config.yaml
norm: "rmsnorm"
positions: "rope"
init_std_qkv: 0.0337
init_std_down: 0.0
lr: 0.0159
lr_mult_down: 3.0
beta1: 0.9
lr_head: 0.00813
schedule: "wsd"
steps: 3803
MLP neurons of a small language model. Each row is named by its layer, matrix (gate and up: input weights; down: output weights) and neuron, and shows model dimensions 96-159. Each number is 128 + 24 x the weight over its row's rms, rounded and kept within 0 to 255. A neuron's up and down rows have the sign that makes its largest values positive.
Before each neuron's rows, "fires after" lists the tokens most often just before its 100 highest values on Wikipedia text that the model never trained on.

fires after: " a", " ", "2"
L7.gate800 [135 136 113  96  89 107 106 208 144 122 138 117 152 139 152  96 147 130 113 115 123 138 142  67 111 105 153 138 135 148 126 111 112  99 146  65 132 125 109 149 128 143 124 171 142 134 114 161 126 120 132  82 150 117 117 133 172  79 107 153 116 137 121 130]
L7.up800 [132 148 112 120 111 122 129 126 182 174 145 118 118 161  88  82 116 154 146 118 111 120 141 129 114  85 124 130 129  88 162 128 132 133 164 118 100 156 145 126 146 155  90 147  81 124 128 150  94 163 136 111  98 114 113 145 110  78 149 124 109 105  88 154]
L7.down800 [117 141 121  69 166 124 123 114 102 128 134 157 114 161 154 156 130 131 108 111 180 125  89 121 124 147 135 148 129 133 146 107 126 161  87 138 130 147 120 124 126 130 156 108 158 123 142 129 147 127 142 152 124 156 137 124 141 142 103 175 152 129 152  94]

fires after: " the", " ", "\n"
L2.gate1096 [101 148 145 124  72 123  99 140 120 144 133 113 172 142  92 126 122 163 138 129 167 133  93 107 115 107 132 123 119 160 125 126 121 142 105 107 109 153 154 131  87  93 111  82  87 128 120  80 139 102 128 149 115 109 144 137  95 129 138 134  97 191 140  92]
L2.up1096 [105 131 131 144 128  93 138 130 139 113 123 148 152 159 103 160 149 166 153 146 141 132 125 117 115  74 141 142 108 165 120 138  93 155 139 136 148 153 171 189 149 111 115  94 100 124 147 140 151 133 116 151 148 116 119 135 107 124 111 124  97 182 129 105]
L2.down1096 [181  83 111 128 138 146 175 158 142 120 124 144 116 120 170 133  68 106 177 156 114 128 113 161 155  66 117 127  97 168 126 144 139 109 143  97 115 123 142 116 165 158 145 142 134  97 168 142 124 139 137 159  94 105  95 129 161 111 119  77 116 124 141 121]

fires after: ")\n", "|", " |\n", "\n", " |", "0"
L5.gate254 [143 139 148 153 105 139 109 111 135 150 103 174 180 125 125 112 160 120 119 129 119 152 139 175 174 120 159 102 150 163 156 119 137 124 121 116 161 179 111 115  83 128 127 161 144 141 132 141 130 152 159  87 125 122 134 132 144 152 163 175 129  99 102 166]
L5.up254 [126 118 122 170 127 121 101 119 127 129 126 148 150 117 155 147  94 130 121 109  82 141 120 148 113 129 124 106 133  63 150 147  98 150 131 144 119 129 125 101 121 116  88 134  93 127 133 112 177 116 178 110 127 151 106 108 150 135 158 151 129 110 134 142]
L5.down254 [102 134  90 152 126 153 124 126 128  63 131 109 136 107 109 125 101 181 138 100 151 174 100 183 161 135 123 176 139  91 121  97 132 198 164 115 134 134 133 106  81 189 154 113 121 117 130 127 163 112 126 116 127 158 122 149 113 120 131 123 165  92 145 125]

fires after: " |", "0", "3", "1", "2"
L6.gate422 [135 132 153 126 103 138  84 123 119 139 136 146 118 140 122 123 121 122 142 166 162 142 122 128 184 173 114 131 122 131 110 119 178 141 124 103 142 140 164 133 109  77 151 160 111  91 117  92 156 138 109 142 122 112 187 167 131 140 159 127 155  92  90  76]
L6.up422 [ 99 127 115 119 107 114 115 160 118 158 100 128 114 114 133 123 157 127 107 116 153 151 144 109 118 112 123 119  65 126 147 137  88  90 117 146 139  61 120 124 136 108 133 125 126 143 145 121 164 120 125 118  84 126 147 172 157 123 166 136 136  90 101 140]
L6.down422 [166 146 138  98 107 111  69 128 102 104 130 134 119  89 127 137  80 113 148 138 125  97 163 148 146 121 118 107 138 123  93 159 119 140 116 108 113 142 127 116 126  85 103 121 148 148 154 133 176 169 126  66 126 116 184 118 138 142 149 129 160 126 145 162]

fires after: " ", "20", "17", "13", " |", " Spring"
L6.gate884 [136  96  87 105 165 126 102 121 138 124 108 136  97 167 106 138 172 105 112 127 173  94 130 165  99 150 117 131 151 135 185 153  97 154 139  87 111 109 105 110 134 153 148 123 151 107  93 104 133 138 139 159 104 106 158 114 110 156 135 147 192 146 132 161]
L6.up884 [109 131 116  65 156 102 114 128  96 140 132 148 115 122 129 123 170 113 133 158 168 164 156 111 111 163 145  94 162  94 189 134 198 148 111 122 150 108  76 107 172 167 103 150 153 105  97 111 129 123 116 131 147 107 135 158 145 169 110 160 120 163  74 103]
L6.down884 [118 183 110  80 162 154 131 115  55 102 154 139 128 114 143 116 109 141 117 152 126 107 142 127 127 130 124 108 128 128 168 119 133  94  86  73 156 145 131 129 160  82 115 112 130 145  80 122 145  87 139  75 160 129 111 178 157 115 152 135 113 152 148 131]

fires after: ".", " However", ",", ".\n\n", " (", ";"
L2.gate1260 [137 144 152 126 120 103 132  78  92 130  91 132 140 137 124 138 125 138 173 125 115 114 115  86 131 139 141 155 127 111 138 160 149 127 119 122 137 155 119 132  87  58 152 147 100  82 103 143 126 144 141  91 104 131 113 127 136 148  77 168 130 129 140 119]
L2.up1260 [108 145 164 118 138 156 119 128 152 127  94 103 126 161 158 141 108 131 187  93 127  99 173 150 111 120 133 109 164 112 112  65  76 145 160 157 103 114 124 157 188 122 170 137 117 131 123  77 109 125 127 129  97 117 152 100 159  94 151 160  96 131 123 134]
L2.down1260 [158 145 108  92 153 174 123 131 139 155 116 113 141 161 148 106 103 121 197 136  98 107 170 132 145 100 103 137 121 147 115  92 110 106 116 178 134 131 141 134 158 148 139 156  82 129 145 113 143  96 138 145 104 118 140  76 148 109 129 136 103 133  92 112]

fires after: " |", ";", " /"
L7.gate849 [124 165  62 105 119 120 141 126 111 124 118 143 153 102 132 161 191 107 101 171 127 124 141 121 127 118 114 122 143 149 105 114 159 111 117 133 103 152 146 123 128 136 140 128 140 123 118  85 133 103 140 125 141 110 155 152 117  75  94 116 112 118 108 132]
L7.up849 [116 184 124  71 119 121 119 130 109 167 110 171 108 159 143 116 152 126 116 154 128 151 102  98  97 121  98 151 153 108 107 131 108 127 124 137 191 109 133 148 122 130 145 128 116 107 152 124 104 129  77 102 125 135 137 112 131 108 141 125 144  93 139 119]
L7.down849 [112 114 146 117 110 180 110 158 167 138 144 146  83  45 104 106  85 166 136 147 106 130 147  79  90 139 123 120 115 112 119 139 145 146 144 128 128 146  85 157 123  98 140 136 165 124 130 103 114 130  92 151 122 123 136 142 106 148 128 145 152 112 143 154]

fires after: " |", "ł", " Be"
L6.gate298 [113 128 148 124 133  78 103 132 140 140 128 123 160 133 103 137 105 128 127 131  99 160 110  94  96 140 121  82 138 131 107  97 131 114 119 130 125  91 126 115 123 131 136  73 119 154 145 140  96 130 143 145 120  96 136 141 129  88 171  92 155 118  95 102]
L6.up298 [120 127  72 147 128 159  89 137 133 121 136 124 128 144 123 127 124  98 153 148 122 131 138 144 180 152 128 135 145  95 136 129 159 142 142  99 146 142  81 118 140 138 109 139 127 156 131  99 152 153 132 163 161 167 121  78  93 127  93 100 161 107 107 104]
L6.down298 [156 127  69 144 129 153 110  66 114 113 107 107 162  94  84 142 123 127 146 141 128 113 154 122 150 148 121 147 128 124 201 108 143 139  97 114 131 152  89 152 115 137 122 132 114 120  99 109 150 124 121 114 172 133 148 129 142 144 121 157 130 130 126 107]

fires after: " |", " ", "3", "2", " Championship"
L6.gate904 [108 104 126 112 165 103 109  92 115 113 155 136 177 113 116 131 153 131 142 100 106 121 159 143 145 146 125 152 143 118  87 145 156 161 114 103 108  98 111 145 156 115 137 108 107 128 123 107 152 127  99 143 155 100 131 144 112 124 113 105 153 158 130 101]
L6.up904 [128  85 122 145 118 114 126  76 157 119 134 107 194 125 116 139 112 161 134 162 123 124 148 143 208 110 128 125 123 105 117 118 162 100 140 139 180 163 107 114 101 118 145 129 135 102 120 155 106 148 116 137 107 116 128 109 106 132 114 128 142 119 137 126]
L6.down904 [145 140 139 144  92 135 106 149  79 138 137 161  48 138 138 174 111  88 132 121 133 100  86 141 140 126 143 143 165 139 149 122 162 151 108 146 182 131 163 118 118  83 129 149 102 106 108 148 137  86 129 141 129  77  84 117 151  99 102 117 110 141 138 121]

fires after: " |", ";", " Apps", " Typ", " Championship"
L6.gate145 [155 149 105 118 138 108 122 110 135 145 160 132 189 132 158 142 140 128 122 115 138 144 133 134 121  75 134  95 156 120 125 158 151 144 123  78 144 120 100 176 172 139 112  99  96 126 133 151 155 106 136 102 111  94 139 115 151  96 139 154 115 120 120 154]
L6.up145 [124 176 155 129 119 120 132  96 182 138 123 125 127 120 164 182 102 119 150 129 113 141 118 176 136 119  92 111 174 142 116 139 146 115 125 118 108 148  90 186  97 154 152 132  89 116 170  98 100 119 114 144 150 141 143 131 140 132 142  90 122 153 162 140]
L6.down145 [124 146 100 115 149 140 113 110 136 127 124 108 155 118 101 159  95 120 149 171 122  88 121 152 125  90  71 102 132 163 154 143 143  97 131 124 114 109 117 108 108 152 124 108 140 143 138 127 120 115 111 112 102 109  91 140 111 113 130 138 128 140 117 147]

fires after: " |", " to"
L7.gate1278 [136  51 107 133 121 127 131 135 113 136 119 125 164 102 150 172  95  96 139  85 180 132  74 146 169 147 119 119 123 133 168 155 131 145 147 152 106 165 138 114 101 128 157 110 107 131 130 103 141 134 143 138 143 118 154 166 134 145 154 135 147 120 155 121]
L7.up1278 [ 92  84 166 109 185 128 104 119 144 149 131 127 158 126 128 166 125 117 127  92 155  99 153 145 153 128 121 134 110 101 143 112 116 110 103 128 131 112 134 106  76 139  99  93 126 104 123  83  93 117 123 115  78 154 129 156 136 126 145  77 110 130  79  97]
L7.down1278 [125 108 105 135  83 118 132 194 141 120 127 119  92 105 175 151 108 155 130 186 123 176 130 148 124 108 133 126 126  82 140 109 146 110 130 137 114 111 103 150 149  81 122 122 131 138 139 119 117 103  84 143 126  91 151 129 118  92  99 137 130 133 115 147]

fires after: " on", ";", " On", " of", " In"
L5.gate1226 [128 128 142 122 117 148 147 102  98 157 153 108 139 193 112 126 122  96  89 106  81 108  95  86  77  92 135 133 143 109  89 170 152 144 114 143 105 119  99 176 117  72 124 141 159 140 111 124 191 105 146  87 146 117 120 145 148 135 124 181 126 156 146  99]
L5.up1226 [ 99 145 167 146 104 103 144 102 145 142 102 137 113 132 154 114 104 156 127 127 152  83 176 119 124 167 105 127 153 113 129 136 113 135 116 151 137 152 127 115 125 143 155 150 152 129 113  74 123 126 100  87 156 131 127 127 138 124 121 129 149 129 132 160]
L5.down1226 [132 135 167 117 139 122 186 108 115 155 185  96 140  65 105 170 130 135 146 164 119 118 156 109 113  94  93 150 158 126 125 114  88  98 134 139 149 131  92  83 195 102  81 163 122 102 103 109 162 153 115 121 119 136  95 148 102 104 150 147 131 131 126 106]

fires after: " as", ")", " who", ";", " |", " |\n"
L5.gate867 [120 134 123 168 132 178  80  83 150 115 104 116 182  94 134  93 139 158 136 130 159 132  94 133 122 125 144 125 149 137 119 102 149 109 100  92  88 150 134 131  98 129 130  82 126 131 113 101 103 123 111 113 120 103 133 178 102 107 139 127 115 159 113 117]
L5.up867 [ 92 135 107 103 136 128 110 136 137 136 135 176 130 131 166 162 121 125  90 148 117 127 139 170 137 126 161 159 118 191 136 121 133 140 146 150 140 147 134 121 144 107 132 133  60 115 124 107 164 143 173 159 123 134 146 101 154 163 123 147 164 120 118 166]
L5.down867 [ 91 162 140 142 107 104  93 110 121 104 130 125 156  95 151  86 106 112 182 125 153 130 116 111 133 125 161 179  88  91 118  71 132 109 145 123  98 121 140 104 105 131 125 124 131 119  84 129 110 137  92 110 128 113 116 142 137 113 141 128 108 158 133 120]

fires after: ".", ".\n\n", "\n", ",", "22", ".\n"
L5.gate1200 [143 130 145 121 115 113 143 162 106 132 151 142 145 151 119 115  94 163 171 104  96  69 115  87 122 127  98 104 125 104 114 163 129 136 166  96 134  99 135 139 115 126  75  96 138 132 122 119 125 168 116 136 129 104 111 117 130 123 132 110 152 119 121 136]
L5.up1200 [145 125 126 155 128 177 120 135 140 124 170  97 116 129  67 107  96 143 109 143  86  94 102 129 118 148  99 151 111 121 120 162 135 116 154  87 121 126 162 141 128 172 148  96  75 139 107 149 120 159 124 135 128  72 111 152 121 110 133 119 141 125 113 159]
L5.down1200 [149 144 117 129 101 134 118 141 145  82 156 150 102 122 143 131 107 118 155 125 132 146 133 143 131 146 150 152 143 139  94 168 170 128 136 152 106 117 161  92 134 151 137 115 113 138 123 172 114  81 135 108 169 137 109 179 125 120 132  82  89 141 144 130]

fires after: "-", "|", " |", ";", " is", " https"
L5.gate396 [ 97 116 119 162 169 114 103  95 127 101  88 142 137 119 151 159 118 148 145 139 112 133 130 139 161 114 138  89 121 151 128 107 119  94 130 129 108 104 136 110  96 168 139 139 124  96  87 134 129 114 126  82 144 109 117 156 137 147 104 111 112 136 119 146]
L5.up396 [114 121 102 162 124 134 110 111 131 123 139 111 126 143 164 117  90 154 105 173 122 128  89  93 115 144 130 118  96 104 133  84 107 176 101 104  96 128 114  97  91 159  78 147 103 129 108 154  90 132 125 120 124 152 143 105 156  91  83 155 138  93 137  82]
L5.down396 [143 158 136 136 164 143 116 138 180 102  63 144 136 142 132 154 115 141 129 179  97 158  99 168 101 148 137  80 106 145 150 129 123 105 158 127 141 117 145 125 122 177 137 156 143 137 147  90 100  98 153 106  83  91 109 122 136 135 145  92 133 165  96 182]

fires after: ".\n\n", " |\n", " |", "\n\n", " the", "\n"
L6.gate1176 [136 125 158 183  99  86  75 113  99 101 111 157  89 135  83 112 127  98 138 170 125 130 143 113 135 147 155 146 160 106 129 180 155 114 134 106 117 120 104 147 131 147 129 139 122 119 112 102 132 126 142 136 126 122 123  79 114 139 116 136 125 126 134 136]
L6.up1176 [170 149 164 140 100 135 125 124 103  78 154 166 128  77 111 155 110 110  90 115  83 128 117  93 125 150 123 137 118  80 143 129 174 105 113 112 132 137 145 158 110 118 135 106 117 112 123  79 130 119  92 123 125 142  98 138 145 136 110 103 140 118 123 134]
L6.down1176 [154 150 168 109 169 131 120 124 133  89 156 116 133 129 162 155 133 116 153 157 109 138 114 139 117 122 131 151 167 139 139 113 129 114 161 118  86 127  98 120 164 160 106 145 131 129 177 147 132 113 142 120 142 120 129 168 134  78 138 124 140 143 141 108]

fires after: " ", " |", ";", " of"
L5.gate550 [106 112 140  89 166 143 157 125 150 118 112 132 130 141 123 112 186 132 134 144  38 105  91  91 144 134  69 115 155 163 148 130 144 125 130 139 132 110 115 155 116 104 123 154 130 130 113 132 150 115 134 101 148 144 114 119 130 120 123 129 101 128 106 117]
L5.up550 [126  98 124 101 103 113 117 120 104 187 148 136 117  97 127 139 139 115 146 142 124  91 106  99 124 116 123 132 133 126 155 101 128 157 130 164  92 145  73  96 116 163 144 115 115 119 100 164 123 161 110 145 124 133 121 108 115 139 108 156  96 179 121 114]
L5.down550 [113 120  89 173 122 147 148 123 103 125 127 131 132 127  50 130 101 144 110 121 107 142 138 143 115 144  89 103 128 124 163 116 125  72 122 111 104 103 164 177 127 105 157 111 105  78 116 114 112 177 158 111 140  99  65 145 121 125 114 109  96 106 115 147]

fires after: " ", " in", ","
L7.gate295 [119 117  93 125 109 117 155 160 117 166 103 126 147 132 108 151 141  89 144 100  90 119 104 109 143  97 168 171 116 123 122 141  84 109 128 123  76 139  91 136 123 148 116 126 140  75  98 137  86  93 150  88 129 119 116 142 120 110 152 136 130 105 132 139]
L7.up295 [135 132 165 151 123 125 138 104  81 160 135 146  80 133 103 148 135 113 132 140 101 158 143 110  88 158 142 104 122 105 153 102 141 117 133 125 112 146 115 168 120 139 129 139  91  95 137 126 126 123 152 129 122 145 119 138 127 142 123 152  99 128  92 110]
L7.down295 [109 143 140 130 139 144 112  88 121 128 132  92 152 103 134 142  67 164 107 145 105 176 121 150 178 129 125  98 128 120 171 156 175 144 116 115 136 123 118 162 105 123 142  96 122 130 115 120 144 117 115 115 107  94 155 127 123 118 151 138 119  97 116 121]

fires after: " ", " |", ";", " •"
L6.gate1149 [125 153 148 137 127 102 115 156 134 127 102 108 117 129 102 124 140 117 166 100 158 124  91 127 135 152 171 192 113 126 143 122 133 155 152 110 115 123 120 150 115 108 116 140 134 110 152 109 140 149 145 118 143 101 118 126 139  90 141 143 130 108 120 110]
L6.up1149 [104 126 148  76 113 182 114 135 130  74 144 117 174 129 127 162 133 121 146 154 154 141 143 134 152 110 139 143 130 138  99 127 126 114 117 115 110 118 140 141 111 159  39 129 145 129 142 101 140 121 130 130 199 109 148 145 130 136 124 160 102 130 128  89]
L6.down1149 [135 129  98 174 135 127 143 130 124 130 118 103 160 121 107  96 117 130 103 110 134 137 114  89 164 158 125 168 128 128 139 144 147 156 134  93 139 156 115 153  89 101 128  97 157 166 129 118 122 104  75 139  82 156 144 140 150 142 162 144 124  90 176 142]

fires after: " |", ";", " —", " ", " —;"
L5.gate982 [117 127 145 123 113 133  92 121 137 115  87 114 114 171 124 170 146 133 155 135 156 170 104 117 118 130 126 101 128 126 112 140 162 114 116 166 119 171 111 159 119 147 145 157 111 134 133 180 114 132  94 144 103 146 130 107 113 133 130 167 122 129 113  98]
L5.up982 [ 74 136 127 127 111 114 125 121 122 171 120  91  95 144 168  99 155 139 129 148 113 138  66 154 149 142 133 130 163  81 121 109  98 120 115 108 115 124  99 151 107 113 123 110 124 151 112 120 100 135 141 130 142  97 134 153 116 114  93 151  71 125 120 132]
L5.down982 [127 105  96 114 135  92 117  96  99 143 129 118 149 143 105 116 105 112 135  98 129 148 102 118 125 117 104 124 140 131 159 130 181 105 165 121 124 140  76 172  81 130 120 117 108 140 107 148 116 119 106 111 111 127 156 114 138 133 158 130 142 132  63 156]

fires after: " ", "1", "0", " a", "\n"
L5.gate730 [131 126 169 106 131 102 115 110 128 132 137 102 110 141 126 134 156 167 101 148 123 123  69 141 127 162 134 128 125 150 138 124 100 130 111 157 103 114 139 135  94 146 124 125 113 110 123 153 123 102 126 117 103 122 132 146 138 147 110  81 142 108 152 130]
L5.up730 [143  78 149 139 126  90 124 116 148 125 158 141 132 126 167 126 135 177  99 178 186 134 105 122 110 135 116 145 130 140 116  95 115 164 127 144 131 145 120 149 103 109 108 128  69 149 126  98  99  64 173 120 147 146 123 129 104 139 119  80  99  97  98 148]
L5.down730 [136 119 125  84 123 118 127 200  97 155 123 124 118 138 107 170 143 116 104 176 123 191 133 146 148 134 151 167 122 116 123 164 139 156 108 183 156 126 118 120 151 171 127  98  84  59 115 141 117  93 120 103  48 155 128 123 113 158 102 134 102 128 157 114]

fires after: " May", " December", " September", " November", " March"
L5.gate1082 [162 133  94 119 172 109 143 106  98 118 120 105  85 116 120 143 156 131 118 155 125 106 170 118 136 163 138 106 110 119 148 151 124 103  88  91 129 187 135 119 110 103 144 113 121 155 140  88 181 100 128 118 159 133 148 112 166 141  98 119 141 127 109 145]
L5.up1082 [108 109 120 131 128 157 138 128 123 121 117 147 156 130 122 123  99 143 141 172 109 192 154 123 154 137 166 143 117 152 168 102 113 187 148 103 158 144  87 109 116 128 131 152 111 146 153 124 105 130 120  83 148 123 133 121 125 149 116 145 133 129 161 142]
L5.down1082 [151 157 102 174 165 124 137 160 138 136  77 126 172 126 131 151 112 133 140 155 164 190 141 138 110 121 140 129 164 115 135 100 125 129 116 112 116  95 107 129 113 116 123 138 152 142 125 137 136 106 123 153  98 142 114 108 102 128  76 149 134 167 154 111]

fires after: " the", " The", " ", "==="
L7.gate158 [ 64 102 135  98 129  93  97 128 104 161 162 129 160 107 138 145 124 162 143 140 171 155 143  93 163 158 184 126 147  95 153 125 165 114 109 103 131 149 121 100 143  90 138 143 139 152 155 154 109 131 193 141 150 203  99 140 124 153 123 183 148 167 113 124]
L7.up158 [113  82 144 108 138 143  48 116 113 140 142 122 123 174 130 100 161 121  94 128 146 104 137 120 150 124  78 155 175 119 147 131 100 144 113 133 130 104 108 112 133 136 135  94 146 119 128 114 107 158 117 131 144 156  96 107 115 113 118 148 143 135  77 170]
L7.down158 [128  88 114 147 138 144 145 116 174 118 116 127 155 140 132 113 135 117 139 124  93 118 192 123 125  99 147 137  99  73 178  78  67 110 104 160 119 133 120 127 182 144 131  86 145 118 108  98  86 151 104 105 123 169 157 100 134 145 117  96 152 146 109  86]

fires after: " December", " June", " September", " March", " April", " May"
L7.gate1189 [127 121 128 119 149 124 164 108 166 153  95 181 137 146 158 114 111  92 124 156  77 101 144 146 117 113 109 111 127 116 133 102  84 142 143  96  63 130 111  95 112 105 132 115 110 145  93 135  87 142 130 134 163 130 143 101 116  84  76 145 162 134 105 125]
L7.up1189 [127 156  95 139 114 135 150 150  94 112 147 108 143 127 135 110 125 113 114 141 125 114 157 102 112 154 119 145 151 140 153 127 119 112 172 109  89 122 115  99 136 150 144 136  96 124 103 107 140 169 109 181 163 150 111  96  86  92 120 141 124 118 154 123]
L7.down1189 [150 164  73 145 127 153 143 104 120 153 122  68 123  89 114 136 101  97 128 171 166 132 164  73  92 125 133 128 139  91 141 102 155 121 141 145 115 137 116 137 150 115 160 124 127 103 131 152 125 132  91 152 131 156 124 132  99 104 116 130 168 135 102  78]

fires after: ",", " in", "20", "19", "18"
L6.gate1201 [122  97 120 144 159 100 145 132 132  77 151 135 109 130 110 126 126 121 189 124 136  69 150 156 160 138 121 143 198 104 124 108 133 166 134 125 101 146 119 120 121 115  86 108 156  83  91 129 159 115 137  95 105 113 150 169  97 144 130 133 129 115 109 140]
L6.up1201 [147 159  99 134  57  99 152 140 140 136 113 122 112 140 125 118 148 147 140 155 135 133 120 187 119 124  95 154 169 129  43 139 132 139 100 117 107 156 137 153  95 126  67 135 125  96  92 121 123  69 116 128 128  96 105 133 140 112 130 115 153 110 115 132]
L6.down1201 [148 137  96 138 153 143  92  89 133 148 148 160 155  90 125 115 151 106 151 161 107 144 158 108 148 130 132 134 155 184 115 129 134 152 165 126 142 129 122 129 180  70 130 138 141 112 105 127 117 137 140 135 161  95 144 168 113 108 157 102  97 147 137 155]

fires after: " ", "1", "10", "2"
L6.gate725 [158 117 132 142 127 131 114 142 134 142 156  86  95 112  86 129 115 130 122  92 136 106 110 138 116 146 104 136 123 131 114 106 123 119  82 140 154 145 110 165 129  94 120 116  93 125 145 114 105 110 142  97 138 106 150 174 120 138 122 108  96 135 101 109]
L6.up725 [154  94 155 135 110 171 114 163 116  99 126 108  87 133 112 132 133 144 126 117 131 139 152 119 149 139 160 134 143  88 148 118  80 116 171 142 141 138  69 120 117 105 146 157 116 137 103 144 152 145 138 115 110 113 131 167 102 163 151 141 136 129  98 133]
L6.down725 [131 147 136  77  90 132 129 131 118 130 135 137  88 132 131 142 103 101 187 118 102 169 127 130 158 150 110 170 152 155  99  86 158 123 114 150 141 117  98  92 162 102 170 153 125  85 167 167 182 121 102 137 126 112 113 145 141 154 113 119 123 167 131 117]

fires after: " ", " \"", " |"
L6.gate314 [131 138 115 143 149 115  72 144 125 146 131 110 124  87  84  82 152 155 125  99 113 136 141  87 133  97 117 128 138 141 140 133 124 141 143 160 133 113 127 141 135  55 136 113 129  77 133 131 145 163 106 117 131 160 130 113  91 101 113  92 145 110 154 121]
L6.up314 [ 88 125 102 133 130 157 117 134 138  99 160  94 118 118 106  90 152 120 121 126 105 131 132 122 149 145 108 151 127  91 128 102 115 144 119 128 153 165 127 172 101 128  84 111 130 137 127 164 129 125 122  77 158 146  95  97 144 170  87  85 172 142 108 119]
L6.down314 [120 116 158 131 114 128 140 113 150  98 122 112 188 129 119  59 119 113 133 131  94 121 138 129 138 147 183 123  98 121 117 145 117 178 103 126 132 104 127 151 180 133  76 161 110 122 110 116 165 133 112 117 127 132 145  73  91 160 114 102 136 143 177 154]

fires after: ".", ".\n\n", " that", "==\n"
L6.gate26 [110 165 130 138 165 104 111 122  75 153 127 105 133  78 116 141 155 129 129 118 151 151 123 124 138 119 143  87 131 115 143 141 113 140  98 140 120 144 116 100 155 123 145 130 129 119 152  93 111 166 158 145 148 119 107 128 143 125 139 135  95 111 126 115]
L6.up26 [108 171 165 108 143 147 173 147 105  69 164 115 133 144 125 148 151  97 145 138 162 123 160  92 139 142 155 141 100 186 153 123 126 115 103 112 140 140 138 120 152 151 129 138 143 168  69 122 132 149 121 120 154 168 162 141 150 120 124 160 129 101  88 149]
L6.down26 [137 143 175 150 156 173 138  96 111 134 118 112 158 141 109 159  56 145 121 146 131 125 137 136 195 137 128 147  94 134 142 108 122 167 165 131 105 132 135 172 117 135 175 109 100 119 124 138 131 119 100 140 131 154 140 109 133 127 137 136 106 150 116 106]

fires after: "–", " ISBN", " of", "==", " his", " O"
L6.gate729 [110 121 111 135 103  86  88 121 114 110 107 126  97 146 194 143 166 108 110 148 160 106 132 128  81 141 144 148 140 138 106 124  66 124 152 137 154 161 151 116 119 123 138 107  93 108 128 145 135 142 102 112 151 160 169 118 113 126 106 139 161  94  85 122]
L6.up729 [112 125 101 139 133  96 125 104 144  91 150 155 113  92 143 163 163  62 114 154 162 148 126 152 101 121 125 138 100 160 139 119 159 131 114 166 126 143 138 118 126 164 101 131 186 149 123 154 132 163 142 134 134 120 140 109 116 120 136 105 131 153 128 145]
L6.down729 [127 131 129 164 163 109  78 110 113 141 109 151 118 101 115 154  99 147 136 170 121 127 151 117 125 144 120 164 122 130 143 136 143 110 136 107 112 135 148 117 136 117 143 155 152 185 106 178 143 133 134 123 134 152  69 122 112 131 148 192 123 122 141 127]

fires after: " ", " |", " was", " is", "|", "1"
L6.gate446 [145 135 107 137 141 126 102 135 147  43 158 129 132 142 108 139 124 106 124 130 157 118  96 129  95 117 110  99 111 130 124 141 117  84 142 113 134  80 154 123 109 105 138 128 132 117 109 166 136 131  83  96 120 101 158 134 130 169 156 118 113 105  87 135]
L6.up446 [142  91 129 132 145 130 101 117 143 111 112 104 138 112 117 103 111 117  76 130 111  91 116 145 105 126 126 100 116 188 158 151 118 139 106 116 136 122  84 188 152 113 139 128 144 174 104  89 138 153 128 147 112 105  95  79 115  77 166  94 179 161 139 143]
L6.down446 [ 83 182 128 158 128 162 113 140 185 132 108 153 140 138  88 143 130 169 100 146 148 124 154 105 118 111 123 131 109 118 129 135 138  64 155 101 151 128  99 141 156 156 139 143 119 100  94 146 111 147  95 131  80 145 114 120 124 154 132 105 119 121 129 142]

fires after: " ", " the", " a", " more"
L6.gate979 [ 73 133 144 105 104 123 146 152 159 129 173  74  92 120 126 140  96 203  94  92 147 111 135 109 111 124 153 141 141 119 110 142 113 109 112  70 147 118 122  91  91 100 148 129 118 114 127 161 116 125 151 107 143 129 163 144 134 155 116 161 149 142 107 144]
L6.up979 [169 132 145 119 145 153  67 131 160 141 133 120 107 211 101 170 125 106 146 132 106  98 109  92  88 109  82 120 105 140 112 145 120 121 107 169 132 149 118 176  87 168 136  83 162  91 119 123 129 108 164 167 135 119 109 172 143 102 131 112 114 148  82 106]
L6.down979 [138 124 114 113 150 131 165 131 127 139 142 125 143 165 148 122 119  59 111 132 125 122  76  87 102 125 147 164 111 131 170  92 144 148 149 157 118 146 122 118 128  97 127 117 144 100  93 113 132 149 115 133 132 142 110 159 147 101 138  88  97 150 166  93]

fires after: " in", " of"
L7.gate215 [129 128 144 154 115 151 142 107 161 198 155 123 102 147 142 103 146 131 134 141 138  92 116 137 117 127 129 150 143 110 138  91 194 126 111 119 118 140 122 121  76 171 111 136 122 114 118 141 126 109 106 132 172  98 137 142 119 136  97 103  97  99 121 129]
L7.up215 [174  98 114 167 116 109 160  96 124 114 136 144 125 117 140 106 150  61 137 103  87 107  99 101 102 111 106 186 111  98 123 134 116 149 163 130 115 147 192 112 117 155 155  91 139 128 127 148 124 152 141  79 128 141 145 174 107 139 139 153  99 152 105 109]
L7.down215 [144 110 123 121 126 128 118 105 164 152 156 120 146  96 129 138 114 148 124 153 107 157 100 138 132 148 121 134 135 120 143 136 128 166 120 127 157 113 131  90 148  75 119 160 142 116 110 130 157 118 122 103 123 137 109  94 158 128 201 106 125 140 116 120]